{"n_head": 6, "qk_norm": false, "bias": "all", "init_std_up": 0.0361, "init_std_down": 0.0077, "optimizer": "muon", "lr_mult_o": 3.0, "lr_head": 0.00791, "warmup_steps": 200, "decay_fraction": 0.573, "batch_tokens": 32768, "train_tokens": 166800000}
MLP neurons of a small language model. Each row is named by its layer, matrix (up: input weights) and neuron, and shows model dimensions 0-191. Each number is 500 + 25 x the weight over its row's rms, rounded and kept within 0 to 999. Numbers have three digits each.
After each neuron's rows, "fires on" lists the tokens most often at its 100 highest values on Wikipedia text that the model never trained on. A number after a token or word is its count.

L5.up557:526523468505489486521473524537518477442509491501547485503499464515478474491475495506505458478473457502501550511494523506488505489485490517488505510476525540501560504495475505558529462555472507520449477490540490527481508516488488516524501473506520497497505494503538449471451492492511536511529488470500497499483514501516495445504536464506529517494478456481491493483492512517546518434457480534506468488532466513535492524558489529496479514507498496446490496484503490491511499513513483480487489493490493514483496514484500494539537439487541526527521521512555468461520510486552484496
fires on: " at" 17, "ew" 11, " inv" 10, " South" 9, "ow" 8, " New" 8

L8.up539:523517518495494509483515486498470497493476528541483528516484489453485524528526523527539511484524501518487519506510526520488523497497512509516520520501535529498557502469538451532495536528510511522487574518481505492523473455515543511528487491528510465514486521466533474509565541449465466494478501532477462485501487458483448423499511505489482508500454473529501491513506525469479499486495510502520470507504470457473518465526469492544500498465476489494511499485512497489483516506479489493471461489495538499478485489453521491473564504518525523523496486548510508479511475494493450481
fires on: "ist" 35, "ician" 13, "er" 13, "ists" 6, "ach" 4

L5.up388:569485517436506486495467483513512524508478509442485524491490530491484537519529520519477492500444523493453520514542507500504503535475507487511439505478502526465500532495492519494515511536489479505538507484467438462505483521503485488474489487494504523508528522478504491557534489489480495482483496479489505491503520495484512449477552508558538500502483472499531490530528462469480516506496493570486508522469495508500511486474524474534475558464484455496489480507516526497500504515513498537496476511500510506505471472539513507520526478507502546448471504526535471536488473477476467524
fires on: "al" 12, "ay" 11, "it" 10, "ow" 10, "ar" 10, "in" 6

L7.up260:536499423504503507543518542468473480528495510502475536502549553523519518506499520565532489516550516514481487500503518490511496496524518529525503499487488554528510487478489500452469472456515509464509471454456498529502482545519460478501454481501511471487466508545467513499511465503491544502514481485488482492480486531490528494498494472472439527528500466477503500526506535508459476510479543467458487561489489486539524470518510521510523512498488522473491528482508529493556509484484487493492515538465505479494525507500486511513489493526474477508500492511509516459484477494463498471
fires on: "n" 25, "2" 14, " an" 10, " l" 6, "fl" 5

L5.up87:549445494509555455474494552519487507541527467527472513492531478524473525499510532479542456495510484513528504514513501497491518516496461473521503535472539491430533514549489483472518509470512500448541472506442514471509505497508473472500495469538516470519497492484496466521528491499519497469497505507486500486480497496515488476504471507496517474535490496538502510504482507486523467439513507505491513456538477492517512511531476487511515460480485492472520527501555482477496529534501479480482509471492477528488501459462536527515507506487510494500506519563537499506522436536473486486
fires on: "er" 51, "aster" 6, "ach" 6, "ol" 5, "ult" 5, "ublic" 5

L6.up514:493569504460470492518554482470501508538485493490474480509483506506506470507491469485457474521483454521484522464479483532496512495460535492511479516518496492516466534513519506471510482477499502454517510518476499537467529549475508489475467483547488545521480467540536499512514535500453486498491517492509515482481492506472538526462483518513574542485490463467486518507542499494476519504486495513494524500511535508476472506534499472512486480514515493448490543518468480494476511492542521506523496537492472466507465491488486540480531524506542469479464504489561466522494517523510538476
fires on: "um" 25, "op" 16, "os" 13, "ep" 7, "e" 7, "on" 6

L8.up519:495535420489487467475539541474484472497543499492531482519508517525509521493548487460495547496441503520507457494517493512486489508542500511515538517517474492502518513498506529509518507530504508531504470551506500532437494511502486505509486466499508466485506504492518497535512477485495527503510463486514487438516508459484494515502492498505493460485511484524516514496468551517518502490498494500442542481488514458448545485534527483438504494509559485472484490494503474491473499512481518455472470492517491481484485487513501487523530502515487549479523515544475499535498489531541460550
fires on: "ut" 21, "ro" 14, "i" 9, "b" 7, "ra" 7

L8.up171:482500532470492476505475528482495502429501447478468503474498475522498499517514538469498477527521537479555528502496496525479517491504510537484480499494507493501500487480465511520547452495478462523503517506475509480463520537492522482522501504536557550512489468481509485496483507496487480504485523525526495496455483516483504442452494516524533513511487504521507501492483476520512498440480489487462484440514485511523467510541488537537489491488493522561474506475468533485469495506507550484548555502502488501501494490486550520516525484488515488495505513503510504521442523569501467477
fires on: "w" 18, "her" 14, "iam" 11, "ew" 10, "ow" 10, "aw" 7

L6.up468:475523494486490535507506491491503483499504499489518454511486523524510495461491503480499530541532510463491490459516479479507546485512532539473449546506467540511526553492532529521495497536526532504491522489527501482494506474526539481524464496490461501498446516520529506522547513486512512523472502492473502485498493473448488560513531502512497559489515466520480499554505523535519475550530516509462495498458448460468500502500490469482469502479484529519465472505532515471525460470486493507499485523509512500518525540487474471521469499447514522481494521463508465520523485481514490454
fires on: "s" 35, "al" 10, "ed" 10, "ul" 9, "ts" 6, "ing" 6

L8.up429:507477475508436492523517491505523478533511517513459554530523518526496467463498457549513527488504475474488535489532457443500466499528442505485514485488517536517530434487472514491534504525533491524536481536493507478568492477500480469487514487523533522496449510497481477511496523513481505519497492524477488495455510510456473494490441496464480522546488512519500508451511520467489469491498490508481502515472493479553520474475546513495521516526498504502533514500469518457535528527473527540486495466510530455490497531495491501481522487511487499502511511479496540497515498503511512531
fires on: "an" 18, "u" 17, "h" 10, "w" 8, "n" 5

L7.up316:466518487512484537509487488490465458485544483533506498512506499476487468533451491488442495526497562490525512472499465495488502479505462546518517514534481549518536525502544478469460514492504438502507538474492483505504472493546524467488503532520532470492516511521465468508472518484433504509504463534494500536496462522491527502500534486488528476509514495524471489489477524537493478463539505492519472480482532462488530466501481549527537498497494541528502522508462488486513512510514510503476498531550508472500525472458500491510454466531505502517495466520512492483518502529456507512
fires on: "," 26, " " 19, " |" 14, " of" 10, "\n" 7

L5.up521:523527483507476510508489521487505498487511542505522492480535452514524515477459489513550502447494487479479469551502531486469520499508493496504488519484543500533487503490479466498480506531452482486507526560519490499488510538506491525514482490540512525508489535490530517505507488535458498487517515478511516487481512469453502545535548431531511496501499497521515501470479493496469498493479447476493519536494494481488458463498495548509515515499482450510495526501481503498546471523485514493493498474444496526542502477474451534512514463529576481479485531515498490523526456480520496451
fires on: "ive" 15, "ow" 11, "ed" 10, "ot" 8, "ew" 7

L8.up189:494461490501502474473497502503524481462487496479497520529495529502476484473533560497510543473491519497488491475515492493476533467498514480497479542439467533466489488475506506486518481544537528524507489540487487504519529543475552465490523444492529475506487502470491474517548492516484500471557447510509520464462506485438487511475539491510516483475505507520515537459548489481514495492536496482498497523478512503507507526499557512494526471472529459484494508501486533487529502477514499487556503516459478502495465540511482506505499483499520531508564489482513515519480514494492435528
fires on: "o" 31, "e" 24, "n" 10, "u" 9, "en" 8

L7.up466:488484489493507550503497547472493471513481431504479483481500519514495517489486432494476448502543477511510492506505550503457549511521485514547486533471477513535529489513471503508518534543543530492496519460540501517496502492541534482534471505477507491446496505494529461497526485489448523500516468499518515475472505508443486519485495487514475535523517504500510536478501479529487509456494460514486536514511538521507501472486499473499495463505447537490481487479500497499495527496478497480532496475465494527500509482507516538484512524491462457441511523476514504524564504523527474503
fires on: "ed" 13, "ing" 12, " w" 11, "e" 9, " r" 7

L5.up354:500471498477480527483494523547484516501508493498488494509498553484539519503470426512511548532472476478489444504498476457472493457558534493516461487517499524474477502482512547454507446519493505543441484512457491486535480493501481517533563504524478548534485508529493475492500463486508511511467489507546473470491528523518503517483497510529477513496511505492475466510504519506495528496512496452497472493498506551535525506511516522519529463472495489526510530501503446490523478501481525519495519521529494503521552483494488483455501502476497486500554492521512500527543487473483480481
fires on: " n" 78, " an" 8, "ag" 4

L7.up172:512531487503465470457499472504509522456517517540514479523495523492535481500456482533510495524520474497509463521522457474576505472521462508466518522523553537520430520480506433512497494481498522526523507460493513489542518479500526511513510520546473491471495503464514546486485522457517503554519495534519497506490482472486487472508503496488462530497508491471462493488465480475520528505458492485492511505496513532511484458516490491544497481581493490495499489526525475492510509498502432464502503512471481507541515497524506487509485495510502506468489528450486531506480515528515499519
fires on: "r" 42, "re" 20, "ir" 7, "ri" 5, "ann" 5, "ol" 5

L7.up20:487518517436479455502534522492487492475515498501539473476521499519510503533502539501493505473487509508487492492496489495478545506510480481478527510531488475503435483506485515489475503530526543519528497495513525514516490477478555504517494527523542505480511521516463458526493516512508468510541500500521513464483487519507468502516517509461521494571412522497516515460480469510465523509497495544507527481488504494507506482500485467465493480509488507444536546483496515520468502465572477462493480517569489474484520498517496508467511479510478495510481456516512512523479494558510495546
fires on: " in" 34, "il" 11, " up" 9, "/" 8, "p" 5, "ap" 5

L6.up507:479469442505503473509551490546497488509476446492492526496512529521465487474465476539512448474471524505509499473485504477480522476477536507539461471469450541504501497557496482495556544525524506478516513482494484509499492516478479522515474483501490491463531499465503480494475512527513533487487484514483511521498481480523496489535496532514507484509525501466514510539532511536490538508501531492528506495516459497526490496526550530469521513505481487507486527470479487511485508509520525517435511455530488471536475526549482478508536472497482526512483531470493546479484447475475482546
fires on: " " 30, " was" 14, " also" 13, " not" 10, " is" 9, "id" 5

L7.up403:521497506506493519525515516511504528494519488581506503459493519509487478445552471517520506563509480534513512500468477523493520536449534510514506500537497522493483490500491505462486449488439471499512529529495478472521466482538480516497470474518529542512497485509499500506472484492482497474492507517474471494541539497547499498502485515498540553527498521513485492520495504498490459488493491416478482500483500503455510519552490507494491511503452490486515513498510494512501448515491525471502539488543480491492494488474520452430498464480473491486491512517528559476522510461504502506
fires on: "b" 13, "pp" 10, "g" 10, "enc" 9, "p" 9, "pl" 7

L7.up112:558508504489522481448499495490494494451502489493504499464479530458497504540490515491520485522527487529525505547501448509465504492457517492488495514514501519477519470537558507529508517488505504497527553496469554449505554491500517518457533488532477531531483471475503456523505513479482508481501505505557485473487477490481497457490471493469470506518467474553504482519497478490504525495516483491496465522514489515501467495524516479492503543471492488470493489475492502499496496507556458466483574476484525462517530461520551467521541481514474475529515482507515485495531525490507486522
fires on: "p" 27, "her" 15, "w" 14, "ax" 5, "ep" 5

L6.up150:531468531515484550485501507520488457491495495509475502465484476492511520520499510520478496486497533498504504519477496504498455484507482468494483545493517491441482536517503490497475468525456507488478511536421468494521512511474492501503517473492525551492476480509508504542504517504464483467492452507495516516509502520536555464536505517535529547531489514524479460438484487502540508475525490496466504538489517491524476482527480559519538502469472476491436490514500501537514518467496488528485500496519462454486516511535502507529500504491511534544509489537509462507526514534477444496
fires on: "w" 39, "ed" 11, "e" 5, "W" 5, "ong" 4

L5.up298:479484492497503508462505475499550547491475523451464519505499526511502546510466521488529535448510470516509514508559506478524479509497503495499518452496492551520520542538491547514476488508504473510489493521456522564475530497490533476485542471506494576532516456463510490462491510513490506468450505532540461502493468481523512488454510490497517442512514544507505487509539508501503495514440497498522462487479511480479507472468490490521505475515496495489492454504517515525493495491498492489492529514529475468492497502529468480488523479485507537533502488495450489491533492483545485480
fires on: "em" 14, "est" 14, "if" 12, "ail" 9, "in" 6

L5.up440:499495482519517498493557494499481457480463527459501481504502479562461506501504505511473477480511522487501495508483510494474514497496494503515493516489426502487458525487487493558476437541480486532487483487502502513505496556529517545507508539509495484515487514461520480472529434545523496539468498554467522521468467515491537459497527500537495540530482564515514555506513523486498488472552474462483476461488501519521488466537521476516464507522491512527502473525507467491476497485508499522514487506503472512485497485530514494506520461504488472508530515503503500490539504532456490495
fires on: "he" 13, "id" 11, "ow" 9, "her" 9, " Un" 7, " un" 6

L8.up272:565525463545508492529504528470488484506504489475499493472494474459520482497481502496529480504524513523506530486561487482495516537485525513462493510519467502475515453555498527499497546473482478478499510480482469482494496518484477519472506480513461467476515509494527499491482503510492471539481524501535516520508488517506558443489503470461497495463518501522517478489493525500521486501535444483502554463482508497517453487549482479505465515494455494491531490487553495516530533492493474462505481511568533503538484477532483472544501500486502516477482482520541479482538479520535485545
fires on: "f" 14, "h" 8, " ab" 8, "emb" 7, "ac" 7, "6" 7

L8.up98:501485502507497509517510486498503463465523526511504532502511470478535542509445497537518422510495488520572509465455481457502495549516503510545492534503477467473501478498523479538500441529537479475506550454518519496474482520530460466493523459468495520452491506541498522506497465513485510493487496515505502447497491496500548475514507515477525527465480543502500480503504533523466521479471488485452483523474486558483478516509502475519478495476478489497545503527523503507490529482486470486499517470521509500534525478523495515482495515499490492480521548490516490543530493525525523476
fires on: "el" 27, " $" 15, " re" 15, "w" 8, " qu" 8

L8.up133:553491511485478502474505547535502505555441471494436505510515483497499497485498491533495534519539508518494496513470467465502486521510535524523536534505505509454474492491529506464483504538479469472516510467511489536494488475512497512507508495536502439531527505492449468485519449503507517512536447520484452467499461509505543532510520498488473490497513540514514497494502521483514492493515514519466539513505508529500422530519483509496485476490483506507531524525477468504528475510492507495513494512473489554480530445492492518499526534528485523501530534502512457490498504432462499486
fires on: " an" 40, "al" 16, " any" 4, "ag" 4

L6.up333:505502470525477458471511480486510499444480488497501525500499522481501543514452463520482535488522487486524518484532467480516539535473529452489496514437513486519476537540502488510509517504558477494469458503478528501511490486531495476492478489512461546508502465469470513500486506508477511451490470540505542512480502502538492502515554469487507489514496472486516507504496516496473550478444480532495505463520494457520503498503538468500496511530468481510545457524479520479543518501480520461533446503502505521511511492481496519451539552504522517453497532504532500480522497515530507512
fires on: "em" 17, "in" 11, "an" 11, "ul" 10, "ent" 8, "un" 8

L5.up286:513469513464509476491503524510464507499524536496498536508489467520478496519488500525536462523494539493488440517521488506508532481535493535480511480500506470485535509505489496514498493550550498456511494509531492497451539525505492494534529490491499519461482492526558517460470480490480494500480503491511520493519519516452439502532468525488451510487507524490481488524523499541488523487502477516457531517524478515456475472466470541510479453465526497512493518492537497460530524486490491485518465498488464536509513481535471504500543500495478483561528515477511488446570474501503484534
fires on: "qu" 18, " Wh" 14, " Br" 14, " qu" 12, " Qu" 9

L6.up86:443475466509521510493489514493473526457489506486482486518504530500507470540549472505504495495451501531561475519480460541471508528460468493509475496495484514521506541538516492522484525503504473505478500531495488460467541502544513518501512527536499463451482451443477488542500493484548508512494503505540506524527486513466526515552509516469452478485459451486500494503498482508551505487480482505496487464461491499499499471520525516524504489520484512487523485544505499491483518463534474516475505516517457459479526495473510484496511540548502454500517539534489502519511480535478520517
fires on: "ar" 17, "ec" 15, "ri" 13, "u" 7, "h" 7, "t" 6

L6.up489:477480487534503499485509496486441507499513439519520534533497508478523489488483469506515481501497467492531502538520465522553491489495516546482456525475476512486462508519489452539453497529513534489520525487482511487511526540570515511493483515531522483505489478450534492484503500456469540511476480511513479492495506507462531559514517539473508518486512511501496483523483472541521460505482516459469509518476510517460532489514549492512536496546494495541479526501527503498488488463530487500512482560475488494497471495517492495486494472509487471477532491464471567487508514471467503468
fires on: "ol" 26, "ul" 9, "erv" 8, "ow" 7, "ian" 5, "ann" 5

L5.up48:481546477504463501461562535447475496531463513512494483483451520477476514544505531528521503465477443494493493526472503504495500490453531493506495524504496457517513538491512471509524489535473532476543517480511492482488466521485523487498477504566482473514512516517543515480504470472488476484467526500538544506473474441496487530525499536521503513520475463511463521486483492508496514464479499495526478531489514506492474516500467504531518495484506522468484477487528529525527487482538514511498486482540565499535528474491470476495505508544507516480500487496500466551446504516532487521
fires on: "ig" 22, "un" 16, "ap" 15, "ort" 9, "il" 6

L7.up498:503533480506506475471512434467494510500556502498562498534504535483532495503461506514519520477538495486479481443490541517497507557511498508486521495537478501537510518503515505487524490484545489491514524452509534516457557506483470469492483524516485480465503543505519510501476528499493509513512499531548500488501517454519511450515519498489458506474506498479539471505530514471500547458503516473487509503502444521539502465485511508543513482507487510507485507504494458488520523491538469489505442504490478510501498485555507484506490461481520513511495502468509469471473481532436472457
fires on: " " 40, "on" 8, "ter" 7, "t" 6, "-" 6, "el" 5

L7.up48:490525518506489490503470475484475444460477448504483489521486511492473500520530517488525484532518516522515449493484573559511556505498562504467482510461471490484501475538529501505490467516506510514522501475486497478541502497461478497505497510532479544518497485486482457482518528519499509475497501506469527456507479474514508489477513450510482521477494480499501458509474517513522464452504555506524522486541475468504517507490496511485545486476499497543480487483493473506512503514549510451479492519542480499489540531457517487483533488520508555484517484517486510485483503524475516574
fires on: "or" 42, "ist" 22, "ician" 9, "ar" 9, "ur" 9, " M" 4

L6.up233:509508484514506478471487542458534508480540451495500474502481554522492483515480517511467522510497496475528530518439450494508535501506514496444492529486495447547494515525506505486538477542476499479511478487501486494457503498492489472475467520482482488509487524509563531509533504511518530482530498502548485494501501491475477453473492480511501516495501490520492470485482526526528496479466470476498496560542506497529512499497471497528481503530515486498537525477465499485469492476507502492540504480520539454488519580494491528463536530522532514500495526508481462462501467509533444517
fires on: "il" 27, "un" 16, "ran" 6, "l" 6

L5.up253:466514509484503483488511511509482442484523455518461490513503457467548520500530518528492524487507536497493500506477488512514499524456486473498500453498493496488497537481521478512515479462475497473509519457523498484512473485516515496522533474485499504482497515536492566526488451521440485464544458495496490478487489508544511477515477491487500467551477493479524482493511486540481472477486506484506481503441503494463494533497496538494539520560540510506487512474479519505528518453486516531545487464540526502521499512538539513470518513545536539489510447513500515535492483524515460522
fires on: "en" 19, "n" 18, "ac" 15, "st" 9, "p" 7, "-" 5

L6.up40:519500503556481538508494474473522474531501525498500496516509472486494485486514500484494539510492502504511494485478504473490541536545565466510481480474503486498499519484501506466471535469487542505451528503473508545478483516480465524469513511513456540491562521503501504512499482478536471517528483515486500479478471485546538491469522526523488541496500513500502500506450499533462510503464470449503520500508488513520539536553522478493481491441490482478544485504470500503479531487501558479478488507491524506435507447528474521476469510493497516525538510520533443492494501467517490493
fires on: " n" 48, " rel" 13, "m" 10, " m" 8, "n" 4

L5.up32:496516499523481477483513494470479494507501492510481477535511500464487525481504522475524435535498491494478483525471478479448503482507487501502515479485496485478521506519526532499489540489514488477470501469503468532475555524497513482548469487507492500484491541474494518534551497472524505564497514487504510501563473485508514505494458423494475494463499497470483522524545514480482478476478577505544477494489480537476449477559517481507506511556524513493469514463515537539514508509516516490540513487466510518483514474521501467540482488486487487520545501517478467520504474524513487496
fires on: "m" 13, "arl" 10, "in" 9, "min" 7, "-" 7, "ell" 7

L6.up306:485500467475485483522484550492466481524517462494555550500489485496515508478521449479500500504517481477500506551468487509502509487506509498505515484485525476531505519514467527475484524497508542500522515458523465505444506494534452522461476499522528489512531541477518509512513509489461545516532508482460523482477467483479485511491508531473482483457501520503516520506537460479449526524503493550524531498523502466540484451533492542502487498516481564518492476516486503493494514509489467525530523505479518515499521478483431492442499504522495471455480543525491512498465522507527465529
fires on: "id" 19, "ad" 12, "re" 9, "ran" 6, "v" 5

L7.up15:491486490509522528510481477483485519461474495488522527527483463552480504518538507499553412516539507517498500525491469506484491479517513492503550516510508477516491516508511443497528493488516504520486493513550472529492500517518486508500547490471528517491504527517465474499516470542472494505515499493521513466432486485462587499486511443488495499508515523522498481512493507467479460464508528525564513523495489537530505503538513515482503494499501491489515489516481478475481494517504445485514524510480523483522525477476438492516470503478520424520484504523507520482508497490517463473
fires on: " to" 15, "ver" 13, "m" 13, " /" 9, "g" 8

L6.up273:446523535542484502464531471480527491487539501480503460494496476492526526510527479482476508493536512525517506476524480486498512504512495496413472477502525476520483516487493501476514462544491499517457488462514512462546474504541475508511511470508495490544519527470487553501524490523508508457497532547501486473525455552489543494517514518489520484547459501499519503526496466464501498515542507502467452516494493509491521536489454531475535507487505516509499447478491499484519476471530520500524484516526497464463525479449475525517497506538450514512495472499499507533465516531507511489
fires on: "st" 16, "ter" 11, "p" 9, "en" 9, "c" 8, "ul" 8

L7.up572:475500541516481559510515485475510523620512479490498534477477496464535523519498489447471533499483487480478494488505496513494523516516507492504495503491456470498476497519476487466526499504490513490460525492461560490508495504526535525486481494488497522499514515496522530536524478547478480499493498472495475500508463469457494504490482503536504497502479486489543459506536518512501478523520516485499502514482479482483561463545498510501468518502494495535490506547520497520496476481432503523485510524499497526504519488445484483490554490456526466494521483506520455535545509500488467468
fires on: "ed" 20, "ing" 10, "ation" 10, " sc" 9, "le" 5

L8.up297:489470508481490532492515522500479503501500445532470452519493481521476478476548494536510503462484520458490518479473519524488508475480494488512545537450500540535529500445489434546514498522503532485526504522467446507501503511497494497531508498503521488535477501516498519467417451454502520491484516510461456504525517519495494523487481507510529538514489507529480477494510513480496515492539485513510500496472514496462522465496525524501517490493452499526495491443488531486479489514483491468469474540489546510500535564514497482543547510504525528473502499504516532514494487505460515509
fires on: " w" 34, " r" 17, " h" 12, "r" 6, " gr" 6, " Gr" 4

L8.up398:496485496516494521519466505550529491484490518499492524483458509498485486485531505508500494537472509523502535487447444528479519514513542528498516470499479525481505507489512489492491489560459510495517499503494457528465502452490520473498554475522509492498467483513501517516486495493549469536528482499515484494499522486468473509519475470453520535480480525512478486500532495491509472549502528460480480485513496541508463505550470491479492514502464523505549479512474509459521485493504466473517512524504481437480487499486551488472527521544505514498547546517534473471433531505493555484
fires on: "r" 23, "l" 12, "ar" 8, "in" 6, "p" 6, "pl" 5

L6.up4:489549504537484472582488501453502499489499531530484472474506537528529441483546502548480489500507512523466504479527476531480548475471502510525496527560485506451493500505523475452532512526484500494495498542480443482496494459523480501493467480533517498495470473469520467492513463490523485524482501531535483497496514537484505468532461538496518479479508501470503529520530515487515504511492529479526545501500523467502496461534500519462513462464482517517530514495533509483520471528511513514475461493490479518511538495495523468458497497493512499466502471492509527473509473467537523521
fires on: " f" 44, "f" 11, "erv" 10, "emb" 5, "and" 5, "ist" 4

L8.up515:451538476497461497473449477501478540552527503480494533493490509549506507470517495513518506506486541496501539511497455516532519506484529491551480540540500486490458507463523461492486476526495496447501511510488484498463489514517474516524498492510490478478456472455529488491531480483507532501475497523526472519459461515500539516473537507480495516499509465508488489465528515515533483514522519486501536493519478501551519450496526533457484504545529522525501506473526518496490462483495521488507450457504464526562496521471494505529552479513519480477519458523475467474506500508500519491
fires on: " f" 27, "al" 23, "ol" 9, "ff" 8, "el" 7, "and" 5

L5.up37:461479491473507544462503558451515497489444463485519504506546500516487537523522544510496479515514501497536511460525487499507515530492484472517494492482517540437490534496547509513509530514493485478525545505502495456528478497475486505512545500493473523473489489479487493539490503504480477455475493501504511510500485493509474500480487506483561527530487453450503488530513537492543508491515501507499433472538508516514476515449525466479502510461491507500511474496459502534520487465509512525512495450501473513516530494542513533505509463495454483476464529481489500518525502483494539555
fires on: "." 28, "er" 15, "en" 9, "s" 7

L8.up27:501533487525484523494549510511484503478533495523476517516463491499482503532510455504500497503509513491510476508506433558486503472493490467488477520510479502485473509517452498478503484471471529460507536503451509526483488518451497530550506502563481541508471464515482510467511501451493484501508482506531513496542482486509502490539555505528544465502488498481484515524498486505549497518478509535495503530525475522463487468480522561546512509523470460511496469543528476493485512516453525465459539479469483500517480503490490499526452534502531505463501530535487479502483524458506501522
fires on: "r" 16, "oll" 12, "ul" 11, "ol" 9, "anc" 8, "e" 7

L6.up194:496504519498502478483462530503521468434535498495515527463525495475539533517508537505484495477458511514486468501550463500467502469528508480515523520485491510490514519574522516486514492451502479504483467531511496500535505532491504529499499512525503485527453486512439493547502478480463502518500461530494477471463496515467504522474489500507496529514478512513538501483561517517479463496466509517545487515469457532445498496484533515469505530463497561479466503487541507496502510480518528500510505513503541509496479479500538505483509542487458501483494457534504467505491490551520465491
fires on: "ap" 35, " cap" 14, "p" 14, "op" 9, " Cap" 8

L6.up232:447550480461504529513514517449480504499505494478433464501479504500508515456496492525454528516527502478486481489540527464504477522498501497483546503496491533518549508513481521524481535502565510546512530509487458441499482525557514488506498488521487543478474554484519488529525494540497508478508504508482513484490488472467525512487525510475487517486466518511507520480497533527500498487545511502485517511438472477479517526500492502443530453488507484483514524544506534499485504511464520516483468531479483482520529476544483472514484539455488476495512501501483507473492509492473464537
fires on: "e" 29, "h" 10, "i" 6, "k" 6, "ch" 6, "u" 5

L6.up366:490452525479506493485529507505506468495504458479463448490495507523525470491543501513482463524488535463518487518526490467467517525496535525485520521456469495462477501504545505530482498504535543474504507470447479485463528496510492487516465512530512513442517495511459516512473510503456520534465465510493529505523512527469522481480511469492494477495467509523512506535503497489526487492512512484541478540495558479461499465525488481496510570564536528512475519506473519537499480540486523502498507522493488469525475510478501525506476505495535495496475526547534501452475468519471515505
fires on: "-" 79, " " 21

L5.up176:513517514516497537469563449502503481552502500523494501470551487517471477509467491567494502495541538470511477519526474523527524507469528495441465502485486525521494491523500534487471498488468488456530498483517489527519527481501510515492504471526478471508495522511553455467493520486529480486502502511509490510489493485490480492530504472434442512520478514514466539473485518519486508487509483451493507513497498515487518509509514541550515493534488489491527468490542480494530485477468473503521463486511474493544507462479508509543518493538503512513482531535458515488488484505428527474
fires on: "-" 22, "h" 17, "el" 14, "cl" 12, "r" 8, "/" 5

L7.up195:529464475518480451485526504492539489506492497526516498530494473491493517566511525510528519525528497505485487491435487505500511460469534505497489440489451485530525476490507481554498491538499474490521523518455496423488522470518537473550501513482475491493472499529445517494501506531504546510499480492522531459505483497549469516504504498525510489500531466469511476498459517479470472509494505503500529503505477522502519525493492520508497484529464493508527551505474499525488485529528563500495518515498477504511491481491517491531557478474461505503479495447491502536521497484469440496
fires on: " was" 44, " as" 15, " W" 14, " is" 6, " |" 6

L5.up171:510470518495483497541470506506483486514476481524519548476482518481521516548585510494477466520538449494532516524481514500537491495493495501459513467459486524542512484451546481523499459468510566514480523489506469486500548539527494470477484509478446499536500538492461495498530492474485518497466466514499457463480514489497454474499478497450494519516501518506526453547473506494499473491496534457523509504481513480495531497548513504505509509479517518526523496514540508499472507511502492513560483515490485542470467473489541480494499497525513515485500488503492543468524481500498489493
fires on: "resident" 16, "ician" 15, " member" 12, "ist" 12, "oy" 5

L5.up40:459498493488494515543526500451489491477532515501466462486499526492515564477498535476501522476503535473467549495470516489485523519505493489483472505548535480512493474468519523504520533491512522509425471460543502506503529496515525479461493488476469538469487515505533487472452522528471516507527500525509470500507449493469504527486518558465523517536486490520506502495487505539469484507467531510500492508453524500465494455522500496541477490516508502466547500467489504519526515509513485527501487478542494504461489530553483476488504507494559514496503493541489505528480500483448460516
fires on: "d" 26, "n" 12, "g" 10, "-" 8, "x" 6, "b" 6

L7.up494:501518525493500502476479483525447514544514452465534480459498504481496477513485482513524509551490492508475501523516495494500453514485453435530498555507497511494501534510521473498513508494485546545503493454496477498529514479512495487571493494521496533458504495499514515482489502481482507467511477483527497526460473524460534496506490512465546457448491480497482509509492494479478568502487535546532521501468506524513502473513580503529520506535521454493519514488476517523484491494521512515500474506509502514500516480479502464495465522513525496510472552511522477496432479479512503521
fires on: "g" 27, "ol" 11, "ow" 10, "in" 5, "and" 5

L7.up486:490527515527516534490464487495478500496446502516480496524484451552476496496519476471472482485521530461525474517486504498489457522535537478486514516509483518535496536528538492486477508480494556543506511506493494519534480515531488495509555498489479516516541495492517467474455506458451500506478511465489500505452488484490534467525476511480520512496504564504510541523500488494480444535502528464558507496461499483453490515500537510486501459488483518497508524489517534525490525544482488431511504487519530497514471497515499446473516459518506513454501487469509516507530501501545492509
fires on: " m" 41, "iv" 12, "vers" 11, "ver" 8, "m" 6, " am" 4

L6.up346:511517514511497488549520532490520452474504521530476484496484509482500496501501550511492505445516492503438501467462531501512531498474535534498490475482540458495499510466480526497474454515492585447518497475488486503506501514428502510490511509506532474478522470515511484482489491472515443449476509501482499512491496529453485515526498497481536519487523520513511469485514462512455475543513474545489501498511497487521500480470540492455498485499453486525500502518473519504512534566545500472512473475534458512485510551503511508524495519526477521511485519497523505517545494513477494505
fires on: " r" 41, " M" 7, "9" 6, " in" 6, "'" 5, "r" 4

L8.up403:491529482450502498527550488542479477526490493492556492504497468527439521496521494475464506513482517521530484474524502539475479497527504549465518516521529535492494532496504498472511539515497468534518485477482532483461544494497479534529541508525503499475518449505516486508478507500466493508465452491519479506512521509525492547488519481467499480500529515502493514477505538508513501490497486486484506457498515521486481482538542537514529450546511454475511508486452494511499526503484491474488455453503515499473481448513451468534483527451499485456455474491524508536503528522483504508
fires on: "a" 36, "i" 13, "j" 7, "ra" 5

L6.up565:518490505471518493509503517511540474472497485517472473512494513518518494532501534530483513493542503468511486530515467466492531511539526527502525492461522504491504570489492458543473547469489508492482524471491459499531476514508496512520502468495477524469512492529507472485518528490513498509454476509499498514539515528492483477524451456508528499503484519483520498492463514527557508474524488472523525521483523522542531426493478465475494500548523533455503500495534515537469477507530516498460456484480500539488518508492474479464467488483444487476498472481519493575497505475501506473
fires on: ":" 42, " -" 7, " |" 7, "-" 6, " –" 5